python train.py --init="normal" --init_std_o=0.0 --doc_mask=false
MLP neurons of a small language model. Each row is named by its layer, matrix (up: input weights) and neuron, and shows model dimensions 16-79. Each number is 50 + 10 x the weight over its row's rms, rounded and kept within 0 to 99.
After each neuron's rows, "fires on" lists the tokens most often at its 100 highest values on Wikipedia text that the model never trained on.

L11.up385:60 65 53 40 49 52 55 36 43 45 61 64 66 26 43 63 50 64 37 51 54 38 56 54 41 62 60 45 36 62 55 46 62 43 60 73 47 48 49 50 66 48 51 45 22 40 55 52 50 67 57 51 46 52 71 46 50 37 49 46 47 42 53 41
fires on: "ic", "c", " C", " c", "ant"

L7.up602:39 53 52 47 32 58 37 55 47 38 58 46 55 39 67 47 58 54 36 26 52 53 35 36 55 63 41 56 46 41 57 58 29 62 47 54 62 57 45 51 51 32 63 50 55 47 27 37 64 59 38 60 30 32 43 53 52 48 59 58 57 45 47 50
fires on: "ed", "oman", "av", " (", "ar", "ing"

L9.up373:34 56 52 57 40 45 55 58 58 43 51 53 37 38 56 76 38 40 39 62 61 40 64 41 51 60 52 58 29 49 62 68 32 59 47 51 54 48 48 37 52 44 56 60 44 46 58 34 60 57 47 58 42 46 35 54 54 51 37 63 42 59 53 30
fires on: "ed", " are", " were", "ied", "ab", "ved"

L4.up21:55 68 60 48 34 61 53 27 50 47 57 53 51 24 63 45 43 45 58 50 56 31 59 46 49 47 57 38 53 49 49 48 53 33 58 61 46 38 34 49 46 56 46 43 51 31 42 59 54 56 64 55 45 61 42 41 48 43 33 34 49 47 61 43
fires on: "c", " gu", "isc", "inc", "ic"

L6.up219:61 44 46 43 56 44 49 38 59 44 48 63 46 41 61 45 42 40 55 48 54 43 48 65 55 46 52 45 45 44 54 58 55 48 44 70 32 53 54 59 63 55 39 45 62 48 55 59 45 64 68 46 56 47 59 50 59 22 46 72 39 56 60 45
fires on: "r", "l", "n", "m", "is", "ward"

L6.up571:58 43 44 42 50 34 36 47 54 50 64 56 40 65 50 60 48 50 44 58 54 53 52 37 65 44 52 57 42 46 38 51 51 63 66 39 48 80 39 59 55 29 60 43 38 58 59 46 64 34 49 45 58 51 47 64 45 41 35 46 34 48 54 48
fires on: "re", "on", "le", "e", "ourn"

L6.up332:49 54 63 43 44 34 57 34 45 55 48 49 42 65 51 61 46 32 35 49 41 46 68 53 48 48 38 35 65 56 58 61 45 50 45 40 62 33 61 51 70 49 50 46 43 44 53 46 55 55 65 52 50 36 22 60 55 57 47 39 54 57 54 49
fires on: "-", " &", "/", "–", "{", " or"

L6.up674:52 49 38 30 65 47 46 50 27 50 29 64 43 49 64 48 41 49 54 40 59 42 47 27 58 45 71 57 48 70 65 56 40 23 67 63 61 34 40 63 65 60 43 43 57 53 45 57 63 57 39 65 43 58 51 55 51 43 39 58 54 44 62 59
fires on: "v", "ent", "qu", "he", "r", "g"

L7.up24:27 52 49 34 48 53 49 53 58 50 46 51 43 40 59 37 49 53 44 34 60 33 55 52 47 66 55 40 40 48 63 58 43 47 45 43 48 49 35 46 47 49 58 48 59 60 41 53 68 60 54 60 39 45 54 70 65 46 47 42 27 58 42 32
fires on: "ed", "ain"

L6.up733:29 61 48 39 51 50 57 48 49 55 48 46 50 45 64 55 54 55 58 27 53 48 55 47 57 34 58 50 68 54 41 52 65 34 53 44 60 38 41 62 47 44 65 54 52 78 44 49 67 29 52 48 43 53 41 55 54 44 55 43 41 66 50 52
fires on: "ed", "m", " Gu", "er", "an", "if"

L11.up84:46 50 49 45 47 59 51 49 62 48 51 56 41 47 50 43 43 48 52 67 46 62 69 54 48 50 47 43 53 55 36 63 58 53 44 70 50 42 59 52 55 57 54 43 48 40 39 44 52 69 40 49 65 56 41 21 34 49 43 45 39 54 42 46
fires on: " s", " ret", " c", " of", " to", " in"

L9.up515:58 52 57 38 57 26 50 40 53 54 43 55 37 43 52 65 44 52 47 49 52 47 37 25 38 59 41 42 48 64 60 48 49 66 68 45 52 33 67 60 66 65 52 50 47 45 27 42 45 51 44 69 52 37 49 55 48 55 28 61 54 47 47 59
fires on: "v", "id", "ff", "l", "d", "qu"

L5.up713:37 58 68 47 52 48 46 76 59 71 43 44 61 43 54 44 49 37 43 54 69 42 56 57 56 59 41 55 31 54 59 47 53 40 59 48 34 59 48 60 53 78 57 53 59 43 41 53 51 50 58 73 53 38 42 59 62 37 62 30 40 52 51 60
fires on: "ed", "l", "em", "le", "art", "oin"

L6.up26:57 44 48 53 72 44 56 64 51 60 48 42 48 34 63 52 52 54 50 36 62 55 37 37 62 58 51 30 47 67 56 36 56 62 43 44 64 43 46 50 46 58 54 56 52 58 44 41 56 45 41 60 51 44 51 48 32 69 32 49 69 49 50 36
fires on: "t", "ff", "p", "ce", "ch", "v"

L9.up466:49 52 58 44 43 39 53 79 35 51 51 55 54 53 60 57 28 51 52 43 57 73 67 58 64 63 43 41 47 61 29 52 48 40 54 51 25 69 74 45 46 46 44 41 53 57 55 34 47 47 56 49 52 49 48 56 51 55 43 49 36 64 60 44
fires on: "it", "k", "end", "am", "ch", "af"

L4.up276:39 41 67 42 66 55 38 55 63 42 35 65 47 35 47 33 44 66 46 63 53 41 33 54 52 62 44 38 59 43 49 39 50 53 42 44 49 47 33 62 41 67 36 43 58 38 32 49 44 67 61 55 44 44 61 55 68 45 64 67 48 51 57 46
fires on: "ed", " on", "3", "5", "0"

L7.up341:52 37 58 52 60 39 57 58 41 48 43 53 49 42 62 48 58 36 36 40 58 64 44 58 54 45 64 26 38 52 67 64 50 46 56 65 41 49 53 48 53 33 52 42 47 49 59 40 45 53 54 37 45 56 56 49 46 44 50 66 52 49 49 53
fires on: "p", "av", "r", "m", "ograph", "es"